Part of a small language model's weights.
Size: 16 layers, width 192, 12 heads of 32 (4 for keys and values), MLP 512 SwiGLU, 9.44M parameters.
MLP neurons of a small language model. Each row is named by its layer, matrix (down: output weights) and neuron, and shows model dimensions 0-191. Each number is 128 + 24 x the weight over its row's rms, rounded and kept within 0 to 255. Numbers have three digits each. A neuron's up and down rows have the sign that makes its largest values positive.
After each neuron's rows, "fires before" lists the tokens most often just after its 100 highest values on Wikipedia text that the model never trained on.

L5.down298:127143145115152149106115093161132164124150162126136128132104126160138116077123107122104112111124090146137164097152148106128137091136072157116134136154148075138118149155184151143179132156119144154121151118133103139156098122109107127140111131117126110123113115107142122091148127141122132127128169137099149115157156163123074126108114138105093109200080104118098112116157157117155131174146120139103092119153103114159166141122147162134124134147147115145143101115128143181130084111101120157173086127143144086124157152107150150147119132086124126153129119162135090145161126089079151144
fires before: "\n", "s"

L9.down313:096119146162176114138087126116157109106146128153105115108142061169132128116136098132102105121120115149102115123090120117129153124116137125126145060130143122133135123118124133186125145135128165097138126130128190126106110167136149167096152095136142150115111186116143128117124110109155139092112127122166131147139146105175166153146135127170113133106093093149115125139094124161062098122110120114092109103156107148121145107115103177146136125147089115150145102096103102108120112172141135128158098134112138112174128123123127145080140110153172145136129112143129158089160129108172118096
fires before: "\n", "s"

L10.down254:187118147125140125117104128141123146144133153123139123116097097146140161133119093149132091126117137107082119157158122119110121145124149153079137134117148086161111151130151112143237143158152135108145113103123104142147094114135132095113167127130146119173126132100131156158130098107135148106150122139112121152139151075084114138209122135124151127104147137133103126102135111114099168168128127147123067112136127154149129119119129120107130116137116134128134127114145239111122102075122136140106108136127130145096128130110122129116128136140127162149075133101109108104133146145113134125
fires before: "\n", " The", " It", " They"

L10.down390:178095137138100113105140103136119111082154144132136102137137133127135204142112109181130159152146146151136130122178172119095075116098150153089127127135099103145140138121094143109123095117080107130152123128098113080115103143142110127104090086129150141143106131092131153155186128118135130132098123097127138094154114152143128090128106112109164108121118139139112143146159079132147125143163146150156134125115157147169097126145121136091144077116150130075127146102140110128069125112150105122146126146106139160151136124095113139146102113114107136172146112075103137160106140138159125148
fires before: " ", " to", " a", " in", " for"

L10.down421:127163091127126123129137123153154124123143153124077162156086102143099155155108128113166156098110132141186150118145111125152110148142114131146105075085126186107095119158115149162188141160123081144137133128119152127117130125106109147134136133132105125142131129173132144109135163170140126121132145126104136114161171099127093157110070143114161082118113092122113135165095112130149123133159100143116114142102142115193163158114119140140111109152066118134108103137157133151118137137123111108141129121146144134134124186184124128144112130137122145134166131109126134167145099171158093158
fires before: " ", "1", "\n", "2", " In"

L13.down91:187116149104114161122137136123090139135098123102132083135124133144106095123132130150114128202149108123106101125154113125148130095103116099117110075193082171113148127142123110126183158121179125159128117100136119134143131094115160105126156128107139134107116097072112145132142118127153108099108116127117147125140127153094136133139126105129178168109119134110162140133082147118101101084130123120101133109132104105148162107113145110113154131149171141131124149149122123130119123138110131134125130143139089124118101080137128193153122100158103107153087152119129180148107106199112149149
fires before: "ing", "er", "ed", "y", "ency", "ers"

L12.down66:148135074138133142147102144111146159118150139135152138092096114099097118106063118138148192129135146133127153159086104119139121180124129147108126116112151092080177111143080116099161113146153128118139147111121127119099142143129115116122136071147199163149138107116149145175092118101143122124135173107120102107155139146099095132114142101107094169106111123101175136119135101085126135138154119148102154138119112130144140129127154115124151097123049145117136110114138125140125117137126149114110110126119151096111135101129155136123151146143129117136098105141142091106046151139138142132
fires before: ".", " in", " on", " (", ",", " at"

L12.down450:079147129143135156141144100154102120083114138165127149106094147114124163110137117098125121116103101138127159132159152122139155096156133186159131133126088095111155115120119180082088144147135103137090118111163135120119140143087118132146169138147122122121128147139161175124115109116139100174137100100086125108113162095075149090164146101140100123098120112145115142144137159109123108095104177163144128110134147147134114139113084178114123147163121124145101155157105117158151170127119067113070111111123138119128133148116155148097126125123123124177124123131115113100169147162142139106
fires before: "2"

L12.down330:089122138121148129128099135160123108119139107123161102080160152176147156133119120134118132191128110102136121164123096150163135175145122163187105130115089088097108137118157136153102110123128147147140128097129171136133098133140138120120118162104144136134136168130128163110110164116158159134081089070132130094108145116139128117135123098160083148158090129136142167155128154128114130097110138151166139155110115101140140138159150131140102145126168135138118170112138113142149090096146119137133144080162153180162076137108096102145135123133117173096116149130124154109144141128087161142
fires before: "0", "7", "3", ":", "2"

L6.down80:186101127170198120146133131113139132156107096150138136165174119147119137109117124099110128107152136086143158132102119143081118092122142105166094121141134112111121134135131141137099101108134111118148133112149120096158113118168084105171150124168122154129198085133181086105134113124148145107152119139121125163124131095156136150143105132112113151078100140125108166175138125139115168110113130144131139146102070130142113149131128101096128090133136121127097159105111094104123112090089164118165134120098111174136109146136143153153138131112167116154125101120126142132111147118153178136
fires before: "han", " of", " in", " on", " by", " to"

L13.down487:176130107141132073111108116133115135088173137131102164116139057157109144121144114133140115155154159084163140139116127118107109122108106116134130158133134240114149140123123150154188136152150115148172135121148128122082172125143141148142113149107141136134119108151129141182146133085140145112123135145153129183129128124087113131116132133138105125084116134147144171095098163112102122103142099115133124111115127134148166088114127106149117106132132147138105107120122152133099153182091158112128145152114115104126118132153122135117164155130117158146133144152112076158146112139136164103
fires before: " "

L6.down434:170173127133108158130127096125169121122151121171101109137100113135146135107136147130118069112159129115135155147142126122100141122136086117125094122142155205096111141101127134085106126095146125158137103143159129126136108104127066183144107115112104104146158131126145179087176107132130132153114110153101122049136123123112103133075128121098082107140110149162106088113096124142134183113101117115114118091114101123128118138122114148142133112151139138090137118158153136169112090135136112141115121122123133144148134171139167130142091109087100097139122134118101126125104124141106086116
fires before: " |", "9", "7", "8", "–", "."

L12.down426:110153121091121141095159122144158136119130125165132108109175093132050156114152155111131093118094133110111131108116096071145131111123127068131136095098163100117175132141141128082126129157097145106148158121159160145135137129157109122111128109140182175125148112122111152146109105140139162082105129134135128159153110165134155128115126116143127171142115096171115115109140085153153156151136125117118147167133085093129124125140144117085124137110096151114114089116109127146134128116096112099147130142203094098099140112122102134148148100158125110141118101084129134118130103133128090098
fires before: "0", " |", "cell"

L13.down156:099107138104120165111115130121164107148131116141129087094114104167136115109155169137123126089097162130128092092128134128091132146101140115139103139130144134149139084162111116146094110102101166095119142115098166147117175124124124118121130110176152133099117149164138116147116159137048152122143133104138156082132122100129120113096140110121112141114162140111143135107088120137091109127161098128127151118144141139100115078094111134057202122124159144128129122095130112118153116097111136179128147138130180134137123106132115097140145098142132156146135135115141132091153118073180140109
fires before: ":", "–", "DST", "s"

L5.down274:100107103124089146125157114104184127123113167137127145139097159150110137106168138152192141151119098121106126137121157129151123157160124134104148144140106109148148173137104128163060182157142171154125145114122150146118144173148130106122157096098094141094107113172129140141113109149099106094135147115172129099120115154148092113109107093117157123130100149117122134131128132140119123067122103117130109105143124138109153128114125127152150112122145114148147106112093071146117150165183149085109164097122121102130107136124140134135151094143100115162136102141161099095107087091117163115
fires before: " as", ":", "s", " for", "):", " a"

L7.down369:099140139110090179161125127148124159093172084105087081104102107120114128121118081109139140123133120094111129127139092105153146135126171122178140189156102156143141091111119150121127150155150157151142176123112107144116168086107134162106142091162117129117115107122149117127126136148158128133111165121120160137154145146104132139139139151161101146117124150097100144117142127103119111172148141122117129099188147138148153129154157111113141124133109098124099095095157120121124083124101160133091093141102132147155119127173119156139151139110166144137111114141153142113194179122131172126
fires before: " ", ",", " |"

L12.down433:112132103133135115140124139085099116117125141157148114155133101088135113139150169131128118124098167109081108108159123100146137126170136119111101105135113045112122146180126122131116168071077115127135093132140133123150129103152085091159120144138118108121125131126133119118140157126150140116136113149125098107168124088139140145162116125114126096113100113172118117141078128155128143152079110098101121088105115142075143082156152084120115143104106121116087096155141160143118084146177146147144178113162098126156152131092127153109125134143163145127119103133122108138082159121118104140
fires before: " |", ".", ":", "0", "2"

L13.down413:155119116152141119106121107120116195108127137167114131164085100103169111113145133080136079143130100114160109141149168167100137141139143114145149121122113132131099151122134134113153121124110141142123138116127109149084111147112125149101136147110115120152121094111156103139141191134127126156163166141104142157124113144088091116149139117118132091122092093129126114100158110143105149136170140164085138140162137089084122128099093114090130152139120140174084101163125146162156102152131112088097098080182099082121130159119110097116129126139122133161157137118122114116137085121103085104
fires before: "2"

L9.down257:140112122146169102173125136111159121119123145141110152126158129123135178069087130088118100150135153102089127147149085142130133153100128130104104110088100088138146161117140120145214127163143092119148150114107098140181131125100126131177157137134120137116122152129129163106113111126136132109119097140136122167098117130114097086151146160115125125140137098091126144091144119171127180162161114129142124135107138099150101106131126131148131113123096128124155111147153158077105064069096143141121129154102134151151115088111149109103118106116175108134132141138116109140155148108134117149
fires before: "\n", " He", " She", " In", " The"

L10.down115:031119125098130145106120132101126134166121121166125141163106097136122123122151109098113142095118170113098149112134191136141133144097140144126126154095142080109103144121175115127039109141105144133137097154142153137181172131122138115125115127140146075118108142113128122141152147146079144119140124117126155149109150089146125140160109145102139142144147111131119127125140144117101164088153150115120112112156166160117114129088108130134149118124159105142155091171106148145161137108105102138077174115154115114133152110146089135114155170138114141122099108123137125149079114112123142122
fires before: ":", "–", "N"

L13.down297:142127123107135146097133089112112133150101194086107140137152184114151126137107177113120149134121136135136195077133128114168130136118153137150095119146128142157144134103137129132128161119091131142106112135144174108077111102087139144129145198153113082146133150112112120108139130110167153174122158133110111149150123135123120128154110122151154138126103077149199119147127100120133133083135139123144107139128122093138076094126136098157144138131134122159132160132119138106134159152157158141130120164120114108136115164123069143095134146105128123156104139117141145175162161103141094137
fires before: " |", ":", "9", "ed"

L10.down260:191178141127179112174151115148137116134132142157104148158162131180122124148137164131133124135119120115137103113110121142111114100120168110138118066096122204137081129100128146122191146124098142151137157119136160119142153133152146111110120128153114142131138165134132095129147134115138095113076150129101123117110075123074129124087132123146143125130116125083091153134110152090109147118118130149088138114116111127114121104093141135086175112140139163130150156148090133125111126134145104164128093152111113115115087124101129121107125159135112109127093104135051120113134107115154147116
fires before: "–", " |", ",", " B", ")"

L9.down16:112165056135080178138161108150129144135124114107141155147104100114146123167090149122062115146147116109144124159120163113112096079117134110128117112152155153145136129151132131138144085183145139144136098118106128106141115114115094128155120146163095146080129182112116146128086109137062138146113122119133163167149103102137139143108135130110118119134126147158174130119091114138166134133126157137119118065135139125117098086135170171094147138120103096123157133120123121179130095089134106111126144152160102087141122152129135161147111113135138134151124120150167119144126148143131161139
fires before: " |", "ong", ",", "′", "–"

L7.down242:185084135152139150159146145159146161087137132154146112090116122125116163141169082140084143124142099108108102103150097115145156122172125090093107100160126184128097130108129122130138092129097144095147142149114103093143120134092134144115136089130125104129126083160102137114154108153156138180083139103123150112185134125113134098127149130175132132118136101117072109143178156151150085116151157137086117108121181151105141100127155140132131119163093125122134120100136134100151108112121119110102150143165143100133143074122123179117128120115147117107143142111140118143152101133127122128
fires before: " ", ",", "\n"

L10.down118:057111137115140117096109108121107113111131088122129110111167132148102077101192125131117173136127125093074110117139137097095120146130131087133128110103082071099123108126109123132056140145112132154151151079096156163158095144131090147158146123091123152139189119125141135126120107157155163124146129111067158128099147132153131156134129127137121139147141128129133130130118129154167144129123133090158123123098134150113121104132146077152140114105140179097099104135153122093102110124138136133142155118112168089134132123131103107153099127121174141147138099125169152130115119132146115147
fires before: " |", ":", "3", ".", "2"

L2.down59:184114129144126127123105131146104127088098162139121121112107137126172135118115094115139101114150153124085171149132128132139114173105128129084125125132146090121110145107152166107255135130159128124122111153112154132133108103106101118132140150124097123155129114124142156085146118100146147124141131145114128166167149083094097138148149166120141112159116130137125120130138122132106130137117095193109073098114078120103148113149140178123111133133130160098144091141125180109149112079144124130153106109135154136148149134140143131122122107104108147125144173123127134144146160143146130143
fires before: "\n"

L7.down203:154166147124122187142123138137157121085158147149105101131079140170184128130077162134139115142124155124148109091136127144097095111077126093084125164119104138143060119085099150110174164125145113150138108158113173150085155104107151113097123124126103155140098101128105130109162154091157132115120140108096114121127104130188156123082109123134160118127153105151143109092131138135098107128114113109140144125124106116144094115134121119124126132101147107126161133121098120097148145123157110137130124124101141088153148145138138127139109106076120144153114150137095187161119134148121157150
fires before: " |", ",", "ha", "ed", " the", "0"

L6.down76:163108174101135173117139130131135115144125144143077151127127120106164134116095131153146123165130137101126100146153143113135139091114107141115108137139134174147061135155143116154155130108083145159101137149181119134157137119127125155119092151129125103107140099127132130095117139080129154135110133186137187142132176115118162115141137131135128094134100162143136137101134134113106081164131144122158144133143109088104111093133145141123126134150116143123084088105116093083080104103118118119139110075107129104091112094115131110107188145113087138167089157134154143144132162145123161136
fires before: " he", " the", " it", " she", " ", " they"